MLP neurons of a small language model. Each row is named by its layer, matrix (gate and up: input weights) and neuron, and shows model dimensions 0-95. Each number is 128 + 32 x the weight over its row's rms, rounded and kept within 0 to 255. A neuron's up and down rows have the sign that makes its largest values positive.
Before each neuron's rows, "fires after" lists the tokens most often just before its 100 highest values on Wikipedia text that the model never trained on.

fires after: "2", "0", "5", "9", "3", "6"
L4.gate223 [ 68 182 126 183 167 175 174 139  82 125 146 146 219 116 137 133 125 112 108 201 144  83 129 177 107 126 138 130  89  55  89 121  84 138 136 131 108  99 111 154 139 168 119 152  84 117 129  88 167 105 152 141 104  95 177  72 143 138 106 151 115 133 170 148 106 165 170  61 131 120 139 108 144 186 181 145  91  80 109 143 133 102 122 120 133 116 154 173  96  63  69  93 166 104 155 153]
L4.up223 [ 90 186 144 125 143 199  92 152  96 102 184  97 102 156 172 171 117 107 113 159  98 132  77 134 123 147 174 166 125 123 115 107 121 166 107  89 161 173  82 138  58  71 118 107 142  93 141 154 119 131 115 126 106 120 103 128 126  87  80 154 138 109 148  87  91 144  92 128 107 157 134 143 128 159 106 181 141 125 155 131 186  97 202  90 108 147 115 158 139  89 125 132 112 160 145 125]

fires after: " S", " N", "O", "N", "I", "S"
L3.gate135 [108 111 130  95 139 135  99 114 144 112  68 118 159  81 110 158  96  50 139 121 157 168  98 168 140 150 111 170 143 131 140  61  99 165 138 141 194 127 129 126 139 114 127 127 175 120 161 115 128 152 104 103  86 112 149 163 139 109 106 180 147  86  68 133 152 136  99 149 164 151 133  94 145 135 123 195 153 150 127  93  79 185 123 145 142  68 102 139 183 148 139 186 143 134 118 230]
L3.up135 [151  72 120  86 171 131  76 102  79  73 122  91 198 143 164  93  87 131 217 130 140  88  32 140 132 123 138 192 129 116 126 106 153 171 176 122 148 153 131  95 164 156 164 140 161 119  98 106 162 151 137 107 130  61 154 112 154  84 114 143 149 138  97 110 167 145 155 169 150 159 114  65 139 117 135 145  84 135 139 126  82 118 172 102 156 115 131 166  99 113 192 114 114 139 138 158]

fires after: " p", "pp", " P", " c", " comp", "p"
L3.gate67 [156  89 174  80  88 201 132 145 120 126  96 122 161 169  47 137 142 120 156  66 179 131 103 141  92 120  76 136 161  88 128 130 124 136 168 165 119  82 125 132 119 147 133 123 125 165 121 129 149 148  93 137 117  86  99 156 152 120 125 168 162 129 139 161  90 110 137 154 118 164 146  66 138 109 135  91 176  95 158 196  85 135 130 128  99 112 145 142 176 126 142 137 117 105 182 123]
L3.up67 [144 130 137 160 102 130  86 104  90 135 169  91 176 116  99  48 140 108 153  75 159 205  95  94  99  85  80 118  89  73 130 167  79 202  95 177 141 118 156 125 192  92  99 137 119 162 128 128 112  45 133 136 147 132 158 129 138 106  92 167 140 164 135 121 119 164  99 171 124 170 178 112 186 160 168  77 104 159 171 178 125  97 154  73 161 141 104 110 155  95 121 142 111  96 128 112]

fires after: " |", ";", ",", " and"
L2.gate491 [ 99  79 119 170 146 140 127 153 101  79 153 120 177 140 148 101 189 111 165 107  88 179  77 145  74 132 103 126 153 140 124  67 104 153 102 120 151  40 204 129 141 129 140 135 162 140 124 146 172 109 166 172 112 110 102 128 125 124 109 144 206 174 131 108 100 147 142 103  52 133 141  75 110 126 148  73 116 122  95 163 154 178  81 188 104  74 136 105 162  77 149 109  80 125 118 143]
L2.up491 [111 114  99 175 149 123 181  59 118 123  87 165 118 103  92 112 135 143 131 146 137 107 129 147 130 137 125 155 149 202 127 208 136  81 113 141 135  93  66 151 136 123 131 119 162 166  88 127 157 163 165  87 188 162 126 120 124 107 107 104  94 114 110  80 112 166 139  88 103 178  99 140 142 107 116 203 123 128 125 101 136 112 170 130 133 147 141 142 133 110  57 124 109 139 142 124]

fires after: "ubl", "us", " part", "at"
L3.gate286 [113 133 174  98 111 158 104 144 165 117 138  80 129 135 107  92 122 143 170  78 150  78 127 110 147 109 133 112 156 187 158 127 101 130 119 180 150 121 118 143 138 130 123 152  70 143 114 140 168 110 119 112  62 141 162 141 141 136 111 196 194 170 163 114 141 240 129 154 194 138  93 131 107 100 126 114 139 110 147 154 136 170  63 112 140 106 146 149 110 134 190 121  75 151 146  82]
L3.up286 [121 175  98 121 140 105 135 127 176 114 104 110 110 132  84  77 168 146 102 113 149 148 126 139 132  99 112 204 169 112 112 110  83  97 129 108 117 137 132 151 195 202 123 116  74  65 116 162 104  97 107  83 169 147 167 132  70 162  96 141 142 130 142 122 112 145  65 134 127 150 135 128 120 105 134  50 170 135 137 107 117 160 153 108 176  68 121 129 144 111 150 123 117 182 169  64]

fires after: "\n", " per", " in", " re", " In", " Re"
L4.gate54 [108 103 144 111 104 125 124 119  66 131 119  98 169 116 131 150 205 177 102 132 164  87 144 123  89 137 106 116 170 100 144 118  43 116 119 136 155 176 100 137 142 115 144 130 183 113 115 119 134 113 129 159 215 127 125  71 169 154 136 126  61 117  54  60  90 115 136 144 123 112 130 112 169 114 175 180 157 137 125 134 128 161  98  98 162 120 114 164 140 103  74 179  91 140 114 160]
L4.up54 [140 161 152 148 137 120 176  81 180 127  85 135 136  97  77 159 167 176 146  94 153 118 155 152 130 153 123 116 140  68 129 135  80 117 166 145 162 109  72 127  41 175 105 135 113 103  92 144 156 103 156  86 122 160 134 126 185 140  65 190 109 167 126 101 133 105  82 175 128 126 137  91 112  72 177 133 145 139 152 115 169 131 143  72 170 150 164 123 115 129  83 173 106 121 131 117]

fires after: " ", "ak"
L2.gate660 [167 116 137 143 164 120 153  34  85 139 132  90 161 140 101  93 144 116 115 147 173 133 116 158  53 129 110 128 181 141  72 167 129  77 158 161 115 106 140 147 152  81 105 120 152 159  98  87  71 180 140 123 102 147 157 117 148 155  89 151  88 130 128  94 126 138 134 143 130  88 142 110  86 127 142 157  89 146  77 216  91 134  72  90 127  74 140 134 139 133  96 133 106 204 156 175]
L2.up660 [ 97  94  85 140 109 102 162 178 171 148 158  93 207 100 119 109 123 186 106 119 112 198  94 156 152 193  75  78 149 136  74 145 140 142  88  78  83 109 124  87 127 122 101  97 106 137 190 132 128  87  99 124 160 158 174 161 135 131 174 112  69 102 158 105 110 153  83 122 100 146 113 137  47 153 168 123 122 137  90 144  91 140 150 149 176 146 134  83 141 109 124 148 179 101 150 165]

fires after: " p", "ubl", "us", " part", "u", " m"
L2.gate180 [134 102 170 100 122 124 138  98 115 145 135  73 103 158  94 103 135  85 143 102 125 134 171 160 170 149  68 119 137 146 171 119  98 122 105 194 113  91 164 168 188 103 164 144 111 112 104 162 182  78 130 158 114 118 110 115 113 121  70 119 169 123 152  85  99 106 139 167  94 178  91 143  68 103 160  76 155 115 128 179 122 168 129 177  72 138 103  68 109 139 153 144 132 168 152 112]
L2.up180 [ 86 110 145  98 128  72 168 198 161 170 104  91 122 133  29  73 131  90 162 188 143  77 143  91 165 115  89 143 161 123 148 129 102 133 166 170 131 104 151 136 150 152 131 136 141  99  62 135 174 112 117 127 161  72 125 172 130 134  89 174 147 122 144 155 126  87 132 163 137 160 142 136 176  92 177 157 178 113 129 152 103 120 132 211 119  82 169 106 106 117 198 109  93 152 198 106]

fires after: " d", "v", " f", " p", "l", " P"
L4.gate355 [ 91  91 140  92 147 153 118  77 119  97 145 189 163 136 150  74 141 154 137 170 123 141 143 194  93 118 141 124 128  46 125 115  90 137 139 162 119 122 143 117  87 136 145 113  90 192  86 156 138 133  71 138 156 160  70 108 126 145  78 121 135 101 121  90  86 108 106 168  52 112 126 123  87  77 132 136 157  90 222 144 135 183 114  92 130 154 136  95 120  87 139 142 143 107 171 161]
L4.up355 [178 126 173 149 112 141 132 122  92 226 122  39  89 120 149 134 132 141 160  62  96 173 118 124 165 144  54 164 100 109 120 140 104 147 143 113 123 102 157 156 112 104 131 118 134 143 139 146 114  61 143 107 170 136 167  73 122 126 134 139  99 150 132 133 167 144  89 130 138 201 105 129 113 169  81 137  71 140 101 150 117 142 185 105 166 153 134  98 113 109 136 129 175  94 200  92]

fires after: " |", ";", " of", ":", " or", " in"
L2.gate469 [ 58 125 105  76 113 164 157 129 142 132 166 136 162 103 134  61 147 140 230  70 131 140  76 133 146 159 106 119 220 162 161  78  54 165 110 171 128  38 129 136 123 129 130 132 121 150 119 142 134  52 125 144 116 104  99 142 100 103 131 112 162  83  88  72 151 189  91 122  96 131 105 124 161 112 133 145 142 144 163 142 123 101 134 122 130 118 130  66 161 103 139 137 104 141 119 141]
L2.up469 [192 147 165 155 129 128 167  63 101  86  94 114  81 167  93  94 123  89 138 145 160  89 117 131  61 116 133 159 122 169 161  94 147 109 190 131 131 165  92 170 113  90 170 135  93 132 193 125 155 145 175 164 141 135  80  77 126  99 109 122 150 139 139 124 158 153 131 140 132 135 106 136 160 111  98 101 107 130 135  76 111 127 151 137 154  76 123 204 112 128  99 156 118 123 126 117]

fires after: " ", " was"
L4.gate140 [199  85 151 136 118 120 182  60 136 120 110 129  90  51 146 147  91 169 129 134 160  93 120 161  91 112 119  96 112 164  71  62  80  79 126 138  81 128 137 191 187 102 131 162 114 202 130  83  96 123  90 143  92 134 161 120 183 161  70 180 177 158 173  83 101 168 203 158 151 141 113 170 147 173 132 187 118 100 133 154 104  76 136 142 155 116  46 160 125 102 157  43  80 164 113 169]
L4.up140 [ 77 131 130 128 112 134 134 152 130 145 107 117 112 136 201 112 128 150 177 156 167 105 154 116 111 155 128  61 118 104 141 116 102 168  70 111 179 112 167 134 104 135 115 126 106 152 129 121 155 127  96 157 131 149 158 133 127 122 177 100 134 132 128  98 129  75 115  90 106 129 115  89 141  99 103 148 180 164  86  80 144 174 127 141 186 203 103 201 137 104  40 198 114  55 116 172]

fires after: " |", ","
L2.gate144 [ 74  77 104 160 129 158 137 171 126  98 159 137 189 129 130  82 126 118 173  70 111 119  72 158 113 139 109 103 157 132 124 150 100 153 103 133 150 148 167 106 139  94 129 123 186 127 140 140 190  55 175 103  78  87 153 151 128 110 161 124 140  92 120  60 116 150 133 136  86 133 137  42 136  90 184  97 151 135 152 131 132 181 104 141 127  80  88 198 146  91 134 172  85 124 111  87]
L2.up144 [125 114 177 181 116 136 161  93 109  85 127 164  79 123 151 143 160 122 122 181 111 126 117 165 137 126  96  93 115 166 163 184 129 100 183 116 106 133 121 120 101 174 161 125 115 142 160 130  88 118 166 145 113  80 113 108 141 165 136 119 155 107 161 114 121 206 165  41  91 128 139 216  82 129 149  92 118 113 107  96 130 119 148 109 130  92  95 116  52  91  83  84 147 122 131  93]

fires after: " N", "on", " M", "ic", "em"
L4.gate648 [140 151  97 118 194  77 118 106  98 166 120 177 154 152 125 128  91 158 119 187  98 141  74 129 141 139 151 122 126 113 128 140 121  97 161 118 124  80 171 165 145 146  41 188 139  96  82 146 191 115  85 118 120 114  66 160 109 127 137 149  94 139  85 117  82 111 159 160 113 106  70 101 119 142 108 132 122 115 174 110 130 166 208 106 119 144 117 142 136  81 201 127 139 114 163 206]
L4.up648 [159 117  81 104 129  85  97 163 100 180 147 106 158 134  95 107 141  61 139  96  93  38  88 117 115 113 125 121 141 162 126 165 102 157 166 136 145 167 107  66 157 134  96 162 145 106  90 147 133 183 101 147 181 148 136 193  89 170 135 103 132 140 151 134 111 128 127 111  85 102 185 132  98 158 160  81  58 117 107 140 136 170 102  76 155  67 152  82 167  98  69 108 123 116  57 100]

fires after: " ", "\\", "q", "ing", "m", "d"
L3.gate23 [109 128  94 125 106  76 120 123  86 163 150 134 186 119 129  78  98 155 125 123 109 141 126 124 110 107 136 145 153 117 122  95 101 130 176  88 146 103  97 136 108 100 112 143 105 146  71 174 123  77 123 118 129 132 145 107 103 129  83 137  82 114 130 113 106 146 165 135 112 244  93  70 184 147 131  65 144 118 132 152 145 208 135 126 156 146  81 142 113  97 148 128 105 163 183 129]
L3.up23 [163 108 114 153 106 124  89 108 107 126 123 140 201 130 161 114  83 145 121  84  89 164 138 105  49 168 151 176  91 139 168 148 116 158 114 136 105 108  68 113 116 103 110 120 107 124 135 147 102 138 113  75 164 116 175  98 104 141 179  48 151  73 140  84  89 161  94 120 119 154 110 100 109 181 115 130  95 130 126 124 111  90 138 128 155 148 129 142 164 107 166 101 102 126 128 161]

fires after: "2", "1", "6", "3", "0"
L4.gate203 [144 164 135 148 128 141 130 126  45 114 166 151 138 110 157 185 120  78 161  94 151 139  98 139 141 144 140  83  87 129 115 141 103 103  81  87  95 106  76 180 115 136  98 136  89 121  98  99 169 111 131 121 119  89 102 145 196 105 114 119 100 108 136  93  88 146 135  94  97 151 149 170  91  91 151 131 159  74 189  93  76 104  91 170 114 159 118 162 116 150 181  82 146  93 190 186]
L4.up203 [172 145  95  85  86 137 115 137 141 103 120  74 155 165 168 132  97  69  85  58  88 139  65 117 129 118 121 158 183 145 177 132 136 154  99  98  92 143  85  70 121 136 126 147 179  66 118 163 123 177 154 122  90 112 132 149 165 144  98 142 105  80 164 113 106 110 128 130  74 105 142 173 177 123 135 170 122  93 117 147 162  83  97  90 137  79 144 154 118 144  75 167  75 194 105 107]

fires after: " D", " R", " M", " B", " C", "D"
L2.gate380 [ 96 145  68 105 137 140 151 147  81 174 104  98 193 122 131  96  75 104 117 104  95 128  99 154  98 165 120  44 154 153 145  81 107 130 123 194 167  42 150 196 129 112 134  87 183 169 130 154 132 166 133 127 135 150 145  61 115 156 122 103 116 112  79 101 115  83 187  97  92 143 126 143 169 149  96 107 215 156 143  94 175 134  72 130 173  92 116 194 167  74 147 134 136 185 159 198]
L2.up380 [189 144  75 128 159 167 112 103 128  98 146 173 151 108 106 124 145  96 152 137 175  93  85 114 105 153 142 111 106 134 230 110  95 125 173 143 119 142 125 159 149 172 142 143  75 115 115 155 137 115 106  83 130 130  93 110 144 146 127 140 133 110 126 155 152 151 151  76 111 195 161 133 118  96  98 118 123 175 119 152 148  97 118 132  96 147 100 111  49 126 163 179 135 153  97 126]

fires after: " ", "u", "a", "\\", "o", "on"
L2.gate702 [166 136 128 123  91  73  44 144 107 170 163 117 188 176 111 105 106  97  88 131 111 103 140 149 132 131 123 133  74  95 205  94  89 179 147 123 103 117 100 111 144 121 161 169 105  80  58 177 131  56 114 102 142 133 132 139  91 190 134 132 147 116 103 127  93 148 107 154 145 157 112 144 189 174 139 151 153 130 125 156 135 113 146 106 162 126  50 150 110 126 153  98 125 154 161 175]
L2.up702 [135 125 229  84 112 143 104 149 155  91 166 110 118 148 120  59  96 175  81  73 140 104 147 172 109 155 167 151  91 149 152  83  76  93  82 155  94 137 163 110 133 102 130  96 146 165 121 160 126 118 104 136 165 207 101 142 146 117  55 115 126 137 101 101 115 109 117 183 142  92 101 145 171 172 118 142  92  99 121 134 180 149 144 129 133  98  82  97 105 106 164 104  89  53 112 174]

fires after: " S", " T", " (", " ", "ab", " U"
L3.gate184 [118 122 162 100  61 173 165 114  90 150 131 178 177 111  93 108  88  94 137 162  83 117 138 198 133 152  89  82 194 161  68  75  68  83  85 157 145 116 115 182  95 147 129 119 108 124 171  78 151 143 100 168  80 138  93 165 178 118 153 122 154 130 137 107 116 137 132 118 112  82 107 137 118 128 134  87 157 164 137 121 159 109 118 123 110 115 119 167 136  66  98 138  67 172 165 192]
L3.up184 [148 185 153 165 127 180 172 125 179 145  96 177 109 162 155 121  96 146 194 120 153 168 133 152 156  97 131 127  94 145 165  70  95 125 160 151 136 125 166 149 117 170 126 133  88 103 114 161 167 104 113 140 163 147 110 139 110 152  54  58  91 128  67 126 163 101  65  83 159  75 145  98 147 111 110  98 159 130 117  81 126 137 111 175 150 149 146 108 153 134 174 136  83 134 140 206]

fires after: " G", " g", "p", "e", "u"
L2.gate461 [106  53  94  81  95 143 128  29  75 101 121 127 151 134 115 138  80  71 150 128 140 173 156 128 132 130 118 160 108 140 111 120 144 169  77 178 138 112 120 120 161 122 164  68 110 186  83  79 125 117 101 139 137 123 120 155 148 120  58 172 105 176  99 125 163 154 112 182 173 150 128 121  82 120 101 120 145 100 175 199 132 141 131 143 128 131 165 123 133  93 134 143 125 168 109 170]
L2.up461 [103 134 107 111 149 108 136 111 137 119 105  70 195 136 132 124  96  95 109  50 116 154 108 163 169 126 140 140 162 108 138 166 113  81 158 129 113 126  96  78 124 129 148 102  99 106  61 137 177 147 197 117 131 106 149 153 135 156 136 142 162 124 154 130 162 155 147 133 152 126 128  80 154 125 158 180 104 167 146 141 145  62  84 202 146 131 154 141 128  78 117 177 130 128 143 149]

fires after: " ", "re", "-", " (", " un"
L4.gate33 [113 115 144 114 140 132 144 151 153 197 108 122 147 149 113 147  62 109 142 158  94 152 125 121 165 154  95  94 152 125 129  90 118 120 129 124 101 137  70 136  71 137 184 157  78 173  94  94  96 139  86 169 147 110 136  84 157 156 172 158  97 115 154 119 113 126 110 146 169 113  50 110  71  91 148 138 108 106 143 147 134 169 192 207 158  73 100 104 183  64 113  91  93 110  99 205]
L4.up33 [ 78 121 122 125 142 102 106 170 114 143 146  97 130 111 106  94 139 151 158 159 173  83 136 124 168 205  68  73 146 196 155 118 104 124 133  81 195  79 163 159 197  96 136 135 143 181 181 102 135 131 133 117  92 185 127 171 150 141 135 133 155  88 152  96 101  77 111  97 147 125 105 134 156 156 105 125 189 123 112 105 132 179 103  97 103 128 106 125 138 130 155 158 177 142 124 132]

fires after: "0", "9", "1", "2", "3", "8"
L3.gate120 [144 185 131 140 111 157 138 137  59 131 168  48 133 117 117 139 146 117 148 143 132  85 104  88 123  72 151 195 125  99 150  92  55 171 105 102 116 152 149 165 121 141 135 108 155 129  87 136 141 101 106 183  65 120 140 103 117 151  97 160 109  98  61  98  71 112 128 117 132 152 160  83 175 147 141 173 170 135 138 130 160 145  76 116 164  58  73 158 147 121 115 101 127 105 190 152]
L3.up120 [ 71 181 145 173 175  84 156 115 133 146  93 144  80 101 204 120 157 174 101  85  97 132  96 122 135 179 113 203 175 174 132 118 122 156 130 101 122 160 125 135 122 132 120 131 116  77 162 117 123 156 126 123 122  99  89  87 115 138 142 166 122 102  77 136 139 124  84 116 128 103 116 114 148 117 175 120 114 125 127 153 110 108 186  91  64 165 134 151 115 181 138 158 148 103 142 148]

fires after: "\n", "″", " (", "av", "pl", "R"
L4.gate691 [119 111  97 102 124 139 138  93  93 127 158 111 137 169 134  71  98 159 149 113 113 104 124  91 105 133 126 151 127 193 163 180 139 191 140  67 109 122 116 123 117 163  40 123 130 129  94 154 189 143 126  82  88 112 140 138 107 122 145 184 140 127  97 109 179 152 187 168 150 130 161 111 143 121 137 147 100 118 144 123 112 139 191 129 110 122 122 172  99  95 162  92  73 181 166 124]
L4.up691 [117 126 101 143  94 128 126 119 118 186 105 168 214  86 139 184  92 103 142 117 119  79 123 144 180  71 137  97 134 140 163 122 146 126 143 130 126 112 112 100 121 123 193 109  62 141 111 152 166 153 177 162 162 127  98  33  75  61 116 139 154 139 136 125  88 164 136 125 133 124 132 183 126 125 135 161 128 101 104 117 169  81  85 165 101 101  56 151 126 135 148  72 111 137  96 176]

fires after: "g", "6", "eng", "3", "1", "5"
L2.gate155 [ 81 157 135 149 127  87  49  85 131 121 112 126 165 107 153 167 143 114 104 166 174 111 120 146 116 136  95  90 188 112  90 117 150 136 182 137  78 159 109 162 140 151  92 178 100 115 178 143 186 101  54 142 102 129 156  83 103  62 180 164 170 105  70  60 107 136 139 106  81 110  82  91  71 181 116 118 128 137 149  71 135 135 144 122 116 160 105 135 141  99 160 160 107 118 107 171]
L2.up155 [120 137 129  55 134 128 131 100 107 169 139 137 105  72 109 149 127 119  41 142  90 150 136 164 161 170 116 133 137 129 120 171 144 139 105 121 136 117 131 142 155  72 163 101  77 144 125 160 120 125 104 169 142 119 107 174 133 103 176 139 169 177 130  98 111 120  68 156 112  80 112 164  13 143 124 100 122  80 166 128 121 133 149 148 139 146 125  66 175 172 132  96 105  97 164 195]

fires after: "p", "u", "b", " O", " o", " B"
L3.gate436 [151 114 120 164 173 171 152 105 140 123 137 136 158 105 107 136 133  89 160 181 115 114 176 106 118 103 128 186 117 188 163 101 115  37 142 122  39 174 153 165  76  96  45 135 110  99 107  80 121  65 100  81  52 118  63 103 161 159 115 154 114 131  99 111 142 148 190 110 112 168 113 111  99 154 115 108 190  92 145 141 115 148 112 144 154 128 164 176 129 130 173 163  91 141 150 109]
L3.up436 [129  98 157 102 111 176 102 108 149 126 157 141 145 100  77 137 128 148 154 115 191 115 192 186 135  89 167 116 106 140 161 143  82  82 144 118 128 111 137 163 135 119 116 175 109 114 179 150 183 165 137 174 130 111  77  63 165  99 107 191 102 114 136 112 110  90 110 141 158 113 135 166 126  94  54 145 166 176  89 148 112 112 125 133 158 125 128 171 144 114 105 132 157 121 123 146]

fires after: " M", " m", "em", "er", "om", "M"
L4.gate520 [123  98  68 106  92 113 142 102  93 124 158 112 135 160  78 109 108 137 128 211  99 125 119 131 142  84 163 129 111 123  77  82  98 131  93 117 114 141  85 139 163 116  81 130 126 134 100 168 163 180  89 147 108 111 104 135  82 173  18 128 187 170  99 119 136 171 129 180 181 132  89 136 121 141 149 154 114 143 110 167 154  99 142 103 146 142 153 136  82 105  93 107  62 183 188 147]
L4.up520 [123 134 110 170 152 141  69 168  88 154  91  93 179 152 122 140 105 169  82 104 148  79  80 104  96 161  98 135 129 135 108 143 151  79  70 157 113 120 145  61 102 102 103 147 199 149  98 114 187 113 141 161 112 143 154 158  81 170  80  83 128 122 121  99 119 198 192 172 152 149 104 121 134 110 148 127  92 155 149 146 118 130 145 101 109  65 131 155 155 126 124 105  43 142  90 123]

fires after: " st", " B", " R", " D", " St", "ac"
L2.gate458 [188 148 142 137 135 131 127  93 107 184  87 140  95 151 139 119  92  79 132 131 107 115 102 122 159 150 150 131 149 171  81  80 155 136 133  96 106  75 123  91 164 155  82 137 159 111  81 125 149 107 116  84 129 123 127 145  95  97 124  84  94 147  73  79 106  80 191  97  90 139 116 116 183 184 116 170 158 135  99 100 121 185  55  75 128  95 118 109 158  86 149 105  89 180 120 181]
L2.up458 [139 188 161  65 144  83 127 158  99 140 180 160  98 161 116  87 124  86 119  85  95  74 104 135 148  88 158  98 145 102 117 106 143 190 105 169 149 100 108  88 117 148 109 123 115 144 127 128 110 108  96 125 114 151  93 187 148  71  55 134  99 102 118 187 109 108 154 125 113 142 125 194 146 111  90  99 147 143  77 193 123 160  79 105  96 113 139  76 110 182 156 140 176 179 143 129]

fires after: " ", " O", "our", "O", " (", "et"
L2.gate294 [115  82 133 126 171 135 147  67 108 118 130 138 113 102  59 127 173 168  83 172 149 161 130 169 162 127 142  92  74 130  92 134 124 133  88 135  90 195 109 164 142 121 120 113  97 176  92 121  63 114 127 123  61 148 164  45 144 116 141 141 143 152 144  73 124 123 140 127 118 128 116 110  36  90 114 156 115 189 114 149 147 113 107 137 126 133 126 157 134 121 119  93 169 115 102 208]
L2.up294 [130  76 139 124 140 149  84 174 157 167 134 122 138 195 110 188 136 136 182 156 130 117 122 129 155 182 129  88 132 130 100 205 118  80 127  91 108 117 203 132 117 154 106 138 137 116  84 106  91 178 112 120  76 103 168 147 217 195 126 119 168  41 140 133 143 131 158 117 148 120 114 168  95 136 132 167 153  87  97 114 156  86 117 174 118 129  69  90 138 102  86 166 103 119 176 154]

fires after: " ", "eng", " B", " O", " to", "ra"
L4.gate670 [116 164 187 109 117 109 148 105  99 108 171 165  91  95 109 146 132 141 161 160 123 106 200 197  99  70 125 141 114 156  97  64  98 131 141 126 128 155  88 146 132 139  95 182 125 132 143  72 149 148 109 183  89 142 100 117 156 160  95 156 133 155 136  97 135 159 137 105 142 109 106 125  79 169 135  98 118 123 132 134 123 190 124 106 165 158  40 129 118 113 108 158 123 125 166 173]
L4.up670 [136  74 183 142 109 136 110  72 156 136 164 118 136 101  50 194  83 150 120 134 139 100 135 181 112 166 107 101 117 154 214 130  85 147 127  81 169 193  60 190  98 169 171 132  93 102 115  92 128 138 160 143  95  84 114  84 184 128  87 106 124  76 148 135 107 134 109  83  91  36 133 109  87 124 103 149 121 114 115 131 175 156 175 125 125 116  70 116 104 137 138 163 144 121 132 167]

fires after: " off", "6", "2", "r", "5", "3"
L4.gate31 [ 93 128 140 178 118 165 124 109 106 151 176 162 123 107 123 112 108 109 101 196 185 154 144 176 144 109  62  98 132  95  86 118 134 124 151  96 141 144 111 109 115 153  88 141 110 117 131 176 175 120 106 102 103 152  89 131  77 113 151 177  48 116  87  77 108 152 135 119  89 112 136 108  93 112 117 137 115  90 160  91 131 169 172 141  99 115 106 113 137  79 131 110 103 145 104 192]
L4.up31 [140 118 120  76 203  89 131 122 165 134 152 110 129 120 128  99 171 129 119 168 117  83 176 122 183 128  94  70 100 186 167 154 143 171  34  86 103 118 102 108 132 136 155 174 120 130 170 187 130 172 122 142  84 103 171  79 149 106 153 119 124 151 148 124 171  80 152 121 145  89 120 115  84 125 112 216 141 157 191 168 149  67 113 154  50 166  74 136 140 155 108 126 145  90 108 167]

fires after: "S", "I", "D", "T", "it", "P"
L4.gate2 [ 98  92 125  78 121 117  77 101 145 185  71 109 134 130 125 116 114  87 142  99 134 112 142 126 111 165  82 145 189 115 138  94  91 130 125 172 143 121 121 186 178 109 130 209 141 130 127 132 133 115 106 142 143  99 108 144  78 151 117 154 167  58 148 105 109 126 129 195 125 125 144 100  93  63 129 115 127 182 102 103  60 125 118  87 151 122 123 162  85  91 113 121  87 136 139 148]
L4.up2 [154 165  87  99 134 108 105 124  99 131 115  98 151 130 162 100 123 128 176 154 165 147  82  84  49 120 102 162 115 106 155 142  80 111 161 198 124 121 178 105 163 146 114 161 178 157  84 134  90 143 132 143  85 113 121 190 120 109  84 105 157 149  99 115 116 175 111 205 122 118 152  60 101 107  96 115 149  65 144 167  92 175 189 135 100 142 113 117 122 162 143 115  90 135 169  92]

fires after: " w", "l", "el", "ro", " L"
L4.gate371 [114 114  80 142 122 138  78 126 140 106 116 137 148  77 145 142  94  74 142 125  36 150 156 146 110 143 154 152 131 139 130 107 116 132 140 140 103  91 163 163 117 193 170 122 157 122 142  84 133 162 112 169 121 160 158 100 164 156 170 149 146 163 151  86 130 114 138 114 116  66 112 127  97 114 156 112 105 196 140 161 143  49  80 131 148 121 141 147 101 154 156 143 179 173 108 164]
L4.up371 [161 208  54 173 149 148 117 176 128  91 155 109 142 122 157 137 133 134  80 137  55 139 136 105 145  83  96 127 106  53 149 121 111  99 120 109 145 179 143 124 119 101 161 102  89 127 142 131 113 133 123  97 178 123 150 146 143 128 165 177  85 186 104 132 129 188 146 138 151 179 124 146 149 153 104  53 107 152 107 131 166 114 156  57 190 157  86 110 126 151 155  76 134 184 164  72]

fires after: " re", " per", " ex", " con", " de", " e"
L4.gate502 [ 88 106 124 108 114  97  93  98  39 160 110  92 125 120 154 108 140 138 121 125  96  91 178 154  91 147 122 183 138 105 164 149  71  94 158 123 111 153 122 157 215 114 117 190 136 135 134 125 171 116 154 139  93 149 151  59 121 186 121  81 158 123 101  98 139 154 117 156 125  42  75 125 110 144 162 122 191 145 111 185 143 120 119  84 147 140 104 209 127 126 151 140 100 175 132 101]
L4.up502 [144  90 124  95 171 193 177  55 162 137 160 155  69 192  85 100 158 148 164 150 120 139 142  76 126  81 133 174 148 119 151 188  61 129 134 156 122 158 143 171 114 104 136 139 133 126  96 125 194 129 130 151 118  96  82 124 170 102 128 150 117 173 119 128 120 159 145 117 109 140 119  80 155  85 113 108 127  52 142 108 115 143 130 168 140 154 192 114 125 146 150 160 112 208 133 129]